MLP neurons of a small language model. Each row is named by its layer, matrix (down: output weights) and neuron, and shows model dimensions 64-127. Each number is 200 + 20 x the weight over its row's rms, rounded and kept within 0 to 999.
A block is one neuron, or neurons of one layer that tend to fire together. After each block is what it responds to, as a language model described it from the Wikipedia text at the highest values.

L4.down2745,214,226,247,184,160,216,182,196,227,215,195,216,192,202,200,182,175,212,174,195,186,205,187,174,196,217,248,185,197,198,221,181,185,198,148,184,209,174,236,172,224,231,215,212,188,194,202,211,211,178,211,235,189,231,198,211,186,273,196,219,182,196,224,211
Tokens that close a paragraph, table row or infobox line, mostly a final period plus blank line, also table pipes and list line breaks.

L4.down918,170,170,198,180,172,209,217,213,199,198,177,200,206,175,220,205,192,206,201,204,211,226,174,177,200,202,204,216,181,213,209,204,164,174,187,243,199,226,230,235,205,215,197,220,221,184,226,224,191,191,203,184,162,202,206,185,212,216,212,201,191,206,204,207
Fires inside proper nouns on word-interior pieces, often foreign names in tables (Th-ü-rig, F-ö-ldvári), and on dashes or hyphens between numbers (G-89, 0–3).

L6.down35,209,210,212,227,233,205,215,168,198,198,176,193,184,182,194,206,213,155,210,165,183,198,194,196,208,231,191,210,227,207,210,228,195,172,218,192,192,194,188,189,201,220,213,194,182,185,221,233,184,205,205,211,203,189,227,155,205,194,208,219,228,150,207,198
L6.down269,162,203,180,215,192,215,195,244,208,183,208,211,188,202,199,199,209,196,199,206,192,199,193,238,190,201,183,215,186,212,210,235,186,179,240,210,202,235,190,254,196,201,206,188,223,177,179,229,181,171,206,173,221,196,173,217,184,215,199,177,182,195,177,169
L6.down1487,181,195,206,196,228,231,190,215,177,182,137,195,189,203,213,209,217,199,179,180,184,183,179,209,211,219,164,182,188,201,210,175,195,200,202,205,194,249,191,186,187,224,188,199,199,212,194,188,214,215,181,178,163,235,171,215,205,195,149,228,210,173,169,208
L6.down2017,209,219,201,209,231,164,157,204,194,213,199,207,219,211,178,166,215,223,212,196,197,162,172,166,244,210,220,190,216,211,177,210,221,234,221,177,191,220,174,199,234,200,181,161,209,217,211,187,207,175,249,219,198,185,182,212,208,204,188,177,186,190,188,203
Commas, line breaks, and similar delimiters between items deep in long lists of names, countries, or titles, e.g. "Italy 3.0%," or "boxcars, autoracks,".

L6.down566,199,198,171,222,192,217,220,195,185,213,185,219,191,198,217,183,184,174,166,191,190,195,217,186,195,211,211,209,200,239,196,259,204,205,176,171,215,210,193,216,205,184,187,224,207,205,178,180,198,217,206,189,199,210,197,160,195,195,205,194,192,209,227,219
L6.down576,195,211,222,204,189,217,204,196,183,209,210,165,203,246,200,201,216,172,228,168,198,193,181,228,219,191,189,209,223,170,226,197,209,182,214,208,199,215,201,159,173,221,201,225,145,170,202,179,164,205,182,189,241,246,202,183,196,184,216,223,170,184,179,212
L6.down630,184,190,211,145,189,208,216,219,201,202,200,187,196,204,216,194,212,199,216,184,191,202,154,182,236,171,171,193,194,191,243,226,199,213,215,217,194,214,210,193,200,218,173,196,168,167,200,183,172,201,183,208,218,207,204,179,197,166,208,187,203,179,187,201
L6.down2762,195,197,201,203,178,219,229,176,180,236,214,215,190,215,162,166,195,204,183,218,188,166,201,218,199,214,233,192,228,174,212,233,210,200,200,214,236,221,223,200,181,201,198,222,193,199,240,175,167,197,210,163,206,200,220,201,198,150,210,220,200,226,218,160
Last token of a sentence-opening adverbial or reporting frame, just before the main clause or quote, e.g. final year digit in "By 1955", commas, "said", "On the other hand".

L4.down1459,182,198,198,235,203,218,205,209,209,195,157,192,188,215,185,209,200,242,223,193,192,175,180,255,197,172,198,204,208,218,203,170,223,243,197,201,215,177,207,216,186,198,202,216,195,197,236,206,180,207,177,198,195,221,189,201,193,188,218,207,212,255,198,208
Commas, "and" or "or" right after a proper name in a list of names, such as bands, places, people or institutions (e.g. Senses Fail, Bell Gardens).

L4.down105,227,212,195,217,223,156,193,212,210,196,212,223,194,206,226,197,224,239,184,201,185,219,176,195,213,231,200,236,211,181,218,199,200,194,221,226,218,173,211,177,185,219,232,242,195,204,203,207,192,188,197,224,191,165,200,181,213,215,203,170,180,202,180,183
The first word after a sentence's subject noun phrase, such as an adverb, relative pronoun or verb: also, who, named, had.

L4.down1412,233,183,197,215,220,207,194,222,207,154,189,179,160,213,236,199,168,190,220,194,197,212,192,216,200,216,208,188,177,211,199,203,221,180,216,205,215,219,213,215,197,205,214,250,173,198,200,231,192,186,207,203,202,206,193,223,203,198,247,194,187,184,180,214
Fires on the token just before or inside a person's name, such as the table pipe after a country code in squad lists (SVK |), Emil-ie, by, Reverend.

L6.down139,186,208,199,176,192,200,189,182,201,187,179,211,209,195,164,201,163,209,192,204,217,197,173,162,187,226,189,175,201,176,214,181,198,193,155,205,197,190,207,203,192,192,232,199,242,210,205,194,203,205,207,189,178,221,163,180,197,246,186,219,208,191,220,195
L6.down588,202,222,222,205,176,199,215,183,223,190,199,214,197,173,213,212,203,165,194,195,166,163,229,201,214,218,177,193,213,201,181,214,135,185,214,254,192,217,199,204,192,157,183,210,190,197,205,214,169,172,213,189,231,175,191,196,217,207,201,212,182,164,186,186
L6.down1136,158,232,226,179,168,209,193,237,224,181,232,228,198,181,193,199,209,188,183,237,218,182,217,190,155,195,198,188,190,185,204,204,240,185,202,249,188,213,175,226,178,205,222,214,187,209,232,205,236,229,213,236,184,219,198,183,193,171,192,217,210,221,203,189
L6.down2636,204,174,215,171,198,200,212,191,234,243,208,231,213,164,172,181,204,204,195,222,237,177,196,216,185,188,200,172,204,179,223,179,195,207,205,216,218,196,210,209,232,196,189,234,224,202,195,191,196,210,183,187,202,196,210,190,182,233,185,203,194,210,204,213
Fires on the period or bracket that closes a paragraph before a blank line, like "families." or "(Hammer).", and on the pipe opening a new table row.

L6.down36,217,201,177,182,161,208,228,216,180,195,141,184,192,216,201,190,176,212,202,203,169,199,193,231,205,175,176,202,172,184,188,173,161,209,201,205,209,214,201,205,218,190,201,188,193,222,201,178,191,192,198,206,191,217,181,203,205,159,187,216,209,194,206,192
L6.down1523,217,182,242,191,171,180,181,189,182,201,165,239,172,190,189,257,196,197,196,198,187,209,202,178,232,174,178,209,242,184,168,217,231,176,183,228,214,183,195,207,189,203,219,183,208,195,201,207,193,178,176,225,223,244,195,231,207,185,184,193,206,205,202,166
L6.down2074,221,173,251,230,183,205,171,175,208,191,206,232,142,194,217,232,202,194,195,203,188,231,151,182,238,186,162,232,208,214,216,190,194,201,225,227,182,195,202,196,234,173,208,203,202,184,188,191,219,214,173,184,203,223,173,186,205,188,188,212,180,187,212,184
L6.down2266,203,193,235,204,199,207,173,200,211,234,190,189,193,209,223,209,205,258,208,162,232,223,197,192,177,237,196,169,195,220,221,230,196,188,220,212,199,216,162,222,186,184,230,170,176,203,231,202,204,205,198,195,177,207,198,184,203,196,195,207,231,219,179,232
The last token of a first name, middle name or nickname just before the surname, mostly in lists and tables, e.g. Pavl-os, Nik-las, "Winky".

L6.down84,200,214,224,168,179,212,222,200,177,199,174,229,221,177,185,210,190,192,186,206,176,206,199,178,205,199,184,187,209,194,172,210,190,208,173,233,196,192,196,201,191,160,179,189,190,210,182,217,153,202,212,215,216,184,195,225,194,187,213,218,243,218,161,170
L6.down176,204,160,206,208,206,184,191,181,214,201,190,195,185,219,213,195,191,214,169,192,228,217,219,208,236,163,197,196,169,149,202,213,137,159,179,195,190,180,200,194,176,205,155,185,211,178,203,227,181,183,217,189,204,187,211,204,202,187,225,168,207,206,165,190
L6.down197,174,189,219,182,201,207,153,217,198,196,205,217,185,225,199,205,194,203,210,213,196,223,183,223,213,194,230,177,189,162,229,178,218,220,211,170,179,191,223,214,198,223,203,162,205,198,192,176,210,184,227,223,170,202,177,196,203,196,182,133,213,149,206,211
L6.down2280,208,237,235,196,238,194,155,171,195,170,226,174,201,202,179,234,194,180,205,241,180,199,172,202,200,200,220,223,200,192,172,172,231,200,222,206,227,171,182,169,183,181,235,196,177,164,187,182,188,184,182,202,208,215,167,209,190,193,193,216,197,203,199,223
Subword fragments inside or opening unfamiliar names, such as foreign surnames, species, places and teams: N-ester-enko, Gn-atus-uchus, Tor-gh-ut.

L6.down28,200,194,240,172,225,168,201,192,186,176,236,162,216,170,194,205,206,210,173,206,197,171,188,207,174,186,196,232,214,189,204,202,166,189,180,197,209,206,215,205,213,181,207,173,160,178,217,203,193,189,196,222,216,226,143,185,185,179,219,184,241,224,213,197
L6.down1579,232,193,221,190,206,193,241,169,218,174,178,219,233,166,210,198,190,196,158,211,223,198,185,197,211,215,184,190,176,198,174,182,151,180,224,213,179,238,187,208,210,194,183,214,178,222,225,206,178,168,224,184,226,210,219,176,180,192,181,174,207,194,171,198
L6.down2313,204,213,224,208,200,176,226,213,212,159,217,189,215,215,172,169,207,174,170,198,191,213,187,205,162,207,208,161,209,226,217,194,155,192,168,194,209,206,210,190,198,203,205,209,183,227,194,200,209,175,195,201,200,203,209,203,186,213,206,205,229,200,177,146
L6.down2716,169,182,234,213,232,229,186,190,182,205,161,204,213,191,208,226,201,193,191,190,201,238,169,194,152,203,200,210,198,184,166,171,195,221,212,208,178,198,218,231,191,223,191,210,208,226,240,190,213,201,172,209,200,202,214,200,163,232,208,180,170,200,184,189
Main verbs and linking words placed just before an object or complement noun phrase in running prose, e.g. has, receives, deposit, provide, mass of.

L6.down372,191,207,218,202,181,229,201,174,201,199,201,196,186,193,204,202,165,155,209,172,210,213,214,159,210,189,176,166,214,206,182,179,177,188,161,199,222,192,237,203,164,200,193,212,190,187,201,191,200,221,227,191,189,197,213,199,166,259,200,207,173,191,232,196
L6.down1229,209,193,227,207,187,193,193,192,210,232,212,172,178,187,193,218,211,202,207,201,184,206,203,178,170,168,191,168,158,202,210,209,230,222,152,190,209,198,196,173,165,205,201,183,187,198,208,181,190,187,193,231,202,216,218,194,220,232,204,247,193,222,188,187
L6.down1520,180,190,235,197,209,194,198,191,214,212,161,220,197,189,195,194,168,192,206,198,195,191,160,207,210,199,198,179,187,208,199,207,196,190,144,182,209,187,211,234,190,183,197,216,187,168,195,161,224,202,165,214,187,194,205,199,188,264,207,200,185,230,214,189
L6.down2476,206,206,193,196,198,209,212,184,199,206,225,177,169,188,206,192,184,217,200,201,189,193,212,176,179,174,207,188,183,210,201,185,227,205,174,211,195,204,213,177,215,202,180,239,191,174,215,219,189,187,224,187,175,185,195,191,193,244,177,212,198,244,198,190
Sentence-final periods (often followed by paragraph breaks) and the leading pipe of a new table row, as in "terrorists." or "| 2021–".

L5.down1216,210,177,194,210,220,218,198,176,210,230,173,209,200,201,180,231,189,196,177,198,218,166,188,218,175,224,196,190,174,228,174,201,186,218,209,189,204,226,186,171,180,167,213,209,208,202,176,170,239,204,207,171,248,154,194,223,206,212,201,206,180,188,206,241
L5.down1763,201,211,201,213,186,171,220,188,210,191,215,236,167,186,172,202,194,173,237,199,189,165,179,209,223,197,155,229,223,203,199,180,170,197,201,197,204,167,173,191,186,223,210,204,205,193,188,216,188,203,198,202,208,167,224,167,181,198,207,192,196,169,150,225
L5.down2275,218,188,229,227,197,194,211,210,181,186,210,184,227,214,160,234,196,228,253,220,200,182,229,207,189,217,197,221,224,203,221,181,192,229,217,188,200,186,184,200,177,195,167,189,198,242,203,208,207,192,226,175,161,218,221,205,218,209,212,172,204,205,215,233
L5.down2453,180,198,173,242,174,174,206,182,181,174,214,193,197,223,180,185,225,209,248,231,190,199,223,227,188,200,190,210,205,251,191,222,164,219,220,203,176,183,189,185,201,193,221,240,191,202,207,208,174,213,234,182,198,185,192,199,184,238,210,188,190,188,210,216
Final word-piece of a proper name, usually a surname, already mentioned earlier and now reopening a sentence as subject, such as Stark-er, Kern-an, Sh-ue.

L4.down2467,214,214,209,174,187,236,193,194,175,230,186,228,212,181,186,175,187,199,210,227,202,215,178,195,177,199,229,194,181,186,224,214,201,202,159,203,180,188,200,211,224,199,187,193,177,202,177,186,225,163,210,187,221,224,197,196,177,251,204,208,179,220,192,231
Fires on tokens that close a unit of text: sentence-final periods (often with a paragraph break), opening pipes of new table rows, and "==" heading markers.

L5.down35,218,192,201,188,175,240,192,220,187,252,190,244,225,206,177,195,203,218,185,204,224,197,222,181,201,176,174,173,209,191,177,209,169,190,205,194,196,152,184,165,212,206,258,224,208,208,173,198,227,245,184,185,202,197,229,207,192,248,193,218,227,224,206,214
L5.down559,200,209,196,169,209,195,149,211,164,231,189,242,221,218,155,172,166,203,179,218,215,173,190,185,207,163,218,197,241,188,187,237,181,226,195,201,217,190,161,170,215,205,197,222,183,212,198,196,218,208,222,191,213,220,228,193,185,233,177,193,176,233,183,231
L5.down1614,194,186,244,176,208,194,191,201,185,219,196,234,171,167,169,211,207,223,187,193,207,177,190,197,192,171,192,171,172,198,182,206,187,225,208,222,214,194,226,213,179,239,181,176,167,233,172,217,176,176,199,175,204,203,199,196,179,243,188,198,178,223,213,208
L5.down2555,193,224,203,188,184,198,193,195,164,235,190,223,210,210,146,200,180,221,185,214,178,181,213,194,188,202,196,188,186,145,164,191,164,170,219,170,209,177,205,207,187,196,206,206,198,220,193,199,204,228,200,209,222,194,265,198,189,212,171,180,215,213,183,223
Pipe separators, row-ending pipes and digits inside markdown-style stat tables (sports scores, box scores, election results), plus some commas and possessives in prose.

L6.down29,243,210,194,192,204,235,230,256,184,171,239,204,178,180,181,165,220,173,205,175,218,220,202,197,214,170,187,221,221,181,174,206,175,191,151,194,224,212,219,186,190,197,194,196,193,180,179,182,210,237,200,190,168,228,195,204,164,181,182,209,155,187,228,183
L6.down1326,204,179,173,202,220,190,171,215,168,189,199,215,197,161,220,225,191,190,183,224,189,201,236,232,206,185,175,196,173,215,181,203,201,174,225,187,198,218,224,209,215,209,197,143,180,199,179,192,202,191,246,179,226,197,207,203,219,174,178,178,232,163,201,196
L6.down2073,187,241,230,221,196,197,222,232,226,218,196,226,193,180,187,185,191,187,179,190,192,216,230,162,210,238,210,201,193,157,226,221,207,227,186,249,182,221,192,188,206,221,187,203,207,174,175,167,223,199,237,203,212,193,223,184,202,212,182,239,227,216,218,187
L6.down2143,207,236,217,168,207,201,228,211,195,210,228,216,220,182,193,170,191,191,184,204,240,199,211,190,193,203,168,183,246,211,207,179,196,224,222,195,181,148,156,176,228,212,217,205,216,169,201,185,237,178,179,204,201,202,200,188,220,198,206,205,170,201,238,199
Punctuation between two digit groups within a number, such as score dashes (3–0), time colons (2:00) and decimal points (98.2).

L5.down443,189,229,180,230,211,177,218,202,176,177,204,221,172,215,218,188,192,189,206,190,201,190,149,223,166,212,225,199,221,195,187,204,229,178,201,198,217,206,196,212,191,189,186,205,195,186,169,218,189,166,198,208,185,242,207,178,225,186,194,221,200,191,171,184
L5.down1230,207,198,200,222,196,197,234,186,198,197,179,188,224,194,176,183,200,187,230,218,176,217,205,191,181,226,219,211,217,230,183,206,224,231,213,211,207,206,166,166,219,175,198,178,189,224,224,210,204,172,218,233,177,208,194,190,213,192,208,182,220,218,199,194
L5.down1706,181,212,201,177,196,180,198,200,179,197,202,233,185,188,211,204,196,230,215,201,183,210,183,202,201,185,216,192,220,205,161,196,225,189,213,216,172,177,201,213,172,209,152,183,217,212,191,207,201,178,191,198,195,227,204,175,191,223,196,231,194,198,223,187
L5.down1972,171,194,173,223,216,179,208,250,165,210,181,219,186,184,216,190,198,202,209,205,230,213,185,196,177,190,217,167,224,201,208,176,214,192,216,195,191,186,213,214,144,201,125,205,210,211,205,207,198,222,212,173,183,248,213,198,209,193,208,227,190,201,189,170
Main action verbs or their final word pieces in a clause, often right after "to", a subject or an adverb, e.g. erase, block, asked, plays.

L5.down720,169,234,221,203,190,163,204,186,221,210,202,202,186,168,193,168,234,207,211,183,204,217,196,198,177,224,166,231,200,200,225,174,200,191,193,217,209,240,202,183,201,180,169,172,213,218,228,173,192,201,187,196,146,198,200,211,189,173,202,212,165,170,200,181
L5.down1393,210,184,203,217,213,191,232,191,186,202,213,216,211,186,221,170,227,216,200,179,234,185,212,197,176,205,158,187,193,203,204,183,207,205,175,192,180,219,209,174,175,202,216,229,209,200,188,192,199,225,202,188,213,197,205,184,203,211,192,217,189,228,211,182
L5.down1754,202,230,205,209,157,191,191,200,190,204,180,214,208,221,203,190,165,188,206,195,192,237,176,178,169,208,213,168,194,224,215,212,164,209,194,211,180,229,224,201,190,168,215,176,198,204,196,191,197,176,243,209,243,219,182,168,207,178,193,215,166,218,213,182
L5.down1771,207,168,200,208,206,213,206,213,169,201,180,171,213,219,186,191,170,202,226,201,213,241,206,189,147,214,239,179,202,209,203,174,194,160,187,206,200,220,162,209,198,200,185,177,203,208,238,221,196,201,210,180,203,221,190,198,240,216,209,211,158,236,226,193
Periods ending a sentence or paragraph, often just before a == section heading ==, and the first piece of a surname after a first name (Shum·way, L·isle, Leg·arda).

L4.down385,182,215,198,199,177,239,201,230,170,191,189,233,203,182,213,214,176,212,223,205,233,214,187,191,182,200,196,198,222,195,195,179,214,187,217,197,187,191,197,216,191,181,185,217,224,245,189,196,205,204,180,203,214,218,218,225,172,203,214,229,177,206,205,158
Finite main verbs or auxiliaries directly after a subject noun or pronoun, usually in narrative clauses, such as entered, stopped, insists, can.

L5.down1938,226,215,194,198,191,216,201,177,214,213,192,164,191,186,194,199,184,202,182,207,225,172,190,207,200,241,159,206,230,220,177,199,209,207,160,178,207,204,253,223,218,215,219,186,211,213,218,218,207,210,194,203,188,208,197,229,202,200,186,197,235,199,213,194
L5.down2193,195,251,209,201,200,206,240,211,186,198,214,169,238,221,170,197,213,175,209,208,233,208,210,192,232,239,207,231,169,208,193,171,188,160,211,227,229,215,188,212,237,214,192,212,219,210,215,205,200,161,196,182,216,204,190,186,192,228,202,133,173,158,194,210
L5.down2601,164,209,205,160,188,198,188,209,181,219,209,238,206,202,180,200,212,169,174,214,226,201,219,175,200,205,197,184,203,189,237,212,181,235,212,206,215,191,245,179,216,207,211,191,215,193,175,219,223,173,232,213,201,191,211,198,237,238,184,170,237,211,205,218
L5.down2684,205,196,216,167,186,230,189,227,199,198,218,179,236,198,173,192,198,178,156,211,195,215,218,197,231,199,190,198,220,211,167,216,159,186,233,204,194,209,194,210,201,188,161,244,193,195,200,173,219,203,213,203,204,189,186,195,217,223,179,199,184,198,247,216
Punctuation or words right after a number, before more numbers: thousands commas (5,000), range dashes and "to/and" (8–13, 18 and 24), date commas and months (2, 1818; 12 August).

L5.down638,204,205,199,202,218,210,207,210,196,191,159,210,220,214,204,213,170,163,223,182,175,178,191,210,199,235,224,205,211,169,174,196,179,213,183,206,190,159,189,192,214,200,157,177,181,163,213,190,196,175,181,203,247,169,193,196,192,230,193,225,182,196,214,197
L5.down1658,193,207,192,189,195,218,203,205,226,210,190,207,241,218,229,175,169,178,216,204,182,152,184,227,210,212,211,211,213,181,202,194,201,192,189,215,199,204,206,235,240,225,166,167,177,205,204,207,202,211,199,205,225,193,212,188,201,228,204,207,191,219,206,222
L5.down1827,188,162,210,200,225,194,222,184,204,230,178,193,232,237,167,216,199,184,196,192,191,197,160,194,189,185,202,201,209,220,223,221,207,198,200,227,204,199,218,220,206,187,151,195,200,175,228,176,191,227,183,190,206,216,226,230,203,154,196,184,175,191,228,203
L5.down2329,209,182,207,210,212,183,216,186,169,197,171,182,223,244,219,186,171,186,227,213,197,214,202,194,226,210,220,204,225,181,229,196,200,196,227,191,203,174,220,219,242,207,148,183,176,201,197,187,207,216,214,185,202,226,240,207,212,210,211,202,233,186,222,240
Word-piece tokens at the start or middle of rare proper names, mostly repeats of names already seen, such as K-ous-emaker, Hec-atom-nus, Hass-el-hoff.

L5.down1281,163,210,194,184,223,182,187,218,187,220,195,211,180,171,232,192,178,193,225,207,202,227,162,217,200,198,240,193,193,208,190,194,212,176,154,222,255,190,211,203,215,191,219,190,243,194,175,181,204,191,196,195,194,207,163,212,214,186,233,202,225,200,183,189
L5.down1955,217,200,185,208,177,211,200,206,209,223,174,171,195,227,247,197,164,220,205,210,215,204,224,180,209,180,192,172,170,211,215,228,160,186,232,182,199,204,199,166,216,199,187,177,163,158,210,220,167,205,225,208,177,223,194,210,200,191,196,219,170,193,178,220
L5.down1974,210,188,205,186,226,200,196,231,157,221,213,200,215,197,212,193,199,190,227,170,199,180,208,212,228,210,165,182,164,190,195,222,150,182,206,172,191,219,186,211,193,183,174,186,181,160,189,187,205,168,182,198,215,210,224,184,215,186,172,217,184,197,205,196
L5.down2107,166,200,222,197,218,208,159,178,217,195,212,229,209,177,193,211,197,255,217,160,211,209,173,221,168,220,187,190,153,169,197,192,228,209,223,208,179,212,210,205,208,188,225,194,224,245,193,203,174,242,208,213,213,173,189,206,204,212,230,176,182,164,220,223
The first digit 1 of four-digit years and other multi-digit numbers, often after a space or parenthesis, as in (1992) and in 1985; weaker on country names in lists.

L4.down2549,170,222,257,182,163,212,197,192,196,191,181,227,202,174,185,202,203,206,173,204,217,179,198,188,211,188,222,199,173,183,226,187,195,204,156,209,235,179,214,201,222,229,178,254,210,172,187,217,217,206,195,204,201,193,194,203,184,215,210,197,204,219,191,218
Periods closing a sentence or paragraph, often before a new == section heading; also mid-word pieces of foreign names in tables (Kou-o-Doumbé, Ak-to-be).

L4.down1403,184,211,161,187,200,172,185,206,216,251,194,203,173,218,191,212,217,177,183,216,190,205,171,208,224,210,201,166,209,186,188,213,206,218,207,214,177,174,193,187,166,199,217,170,188,156,154,213,167,215,201,200,183,193,199,164,229,204,224,230,197,214,169,207
Commas closing an introductory phrase (Generally, As of 2016, On September 15), plus "that"/"which"/"of" that introduce a clause before its subject.

L4.down2454,188,147,205,164,210,209,202,212,187,191,205,207,224,194,213,196,201,232,197,209,193,203,202,190,171,171,171,209,189,190,237,192,191,187,190,205,188,187,174,199,218,173,210,192,212,229,213,162,197,217,176,197,200,204,205,239,166,174,195,205,188,233,202,178
The first content word of a new sentence's subject, usually right after "The", as in The word, The release, the new; also table cells and pipes.

L6.down247,212,184,204,191,194,202,173,167,204,252,139,193,187,201,173,196,168,185,194,228,209,191,238,226,196,182,222,205,152,247,213,217,196,206,179,184,197,184,232,182,197,195,237,185,188,220,171,204,192,222,231,203,204,167,193,183,195,216,201,184,210,207,219,167
L6.down2133,194,178,191,204,196,243,209,212,204,179,160,201,180,191,262,195,237,202,206,175,160,192,225,197,214,230,223,219,202,175,173,191,175,214,208,218,186,261,197,209,179,203,196,172,219,214,178,173,211,189,197,193,171,175,184,193,200,207,216,205,215,220,228,182
L6.down2276,178,174,206,224,171,194,189,240,184,194,188,184,217,204,198,200,197,189,191,239,214,192,217,222,173,200,182,174,189,211,165,209,181,195,204,201,188,217,212,216,196,174,190,223,232,176,190,232,192,205,177,200,201,192,200,234,199,231,215,202,185,199,205,182
L6.down2805,195,221,203,202,182,233,199,172,198,225,152,161,169,239,212,183,196,190,154,220,213,202,169,235,197,238,213,189,206,169,192,219,210,183,195,203,190,212,196,210,206,178,202,224,189,192,208,200,194,192,202,190,224,216,204,210,188,189,228,227,174,213,176,243
Subject pronouns and the slot right before a main verb, especially he or I after said or that in reported speech, as in "stated he understood".

L5.down690,211,205,195,188,238,210,157,207,175,191,140,206,210,189,183,195,186,199,177,193,195,219,182,215,169,166,196,203,192,185,180,181,216,198,173,168,211,173,214,195,176,170,186,194,190,182,184,183,196,187,200,190,183,214,200,176,173,200,239,209,197,225,200,255
L5.down866,206,231,161,197,238,208,205,203,205,190,206,234,222,171,192,199,179,165,199,178,232,166,193,198,223,211,218,208,210,173,218,206,199,207,204,196,168,172,219,195,222,209,185,228,196,193,202,211,135,181,187,179,225,164,191,177,220,200,179,225,199,188,184,220
L5.down2109,169,220,202,176,209,206,176,211,199,198,205,208,187,208,202,216,162,192,228,160,158,160,167,197,212,201,227,194,201,182,197,221,193,200,197,206,189,194,196,200,191,207,234,185,182,179,198,192,189,177,175,184,228,192,197,214,188,189,216,199,177,206,147,196
L5.down2582,175,256,212,204,214,180,173,207,232,199,143,181,211,205,213,204,156,195,197,212,196,208,215,191,192,192,198,183,189,197,178,206,184,179,192,237,183,195,202,199,186,206,196,225,208,176,203,203,177,199,215,189,222,225,196,209,209,209,208,228,218,206,209,194
Sentence-initial linking adverbs right after a full stop, such as However, Furthermore, Nevertheless, Therefore; also closing pieces of fixed phrases like "as well", "in spite of", "see also".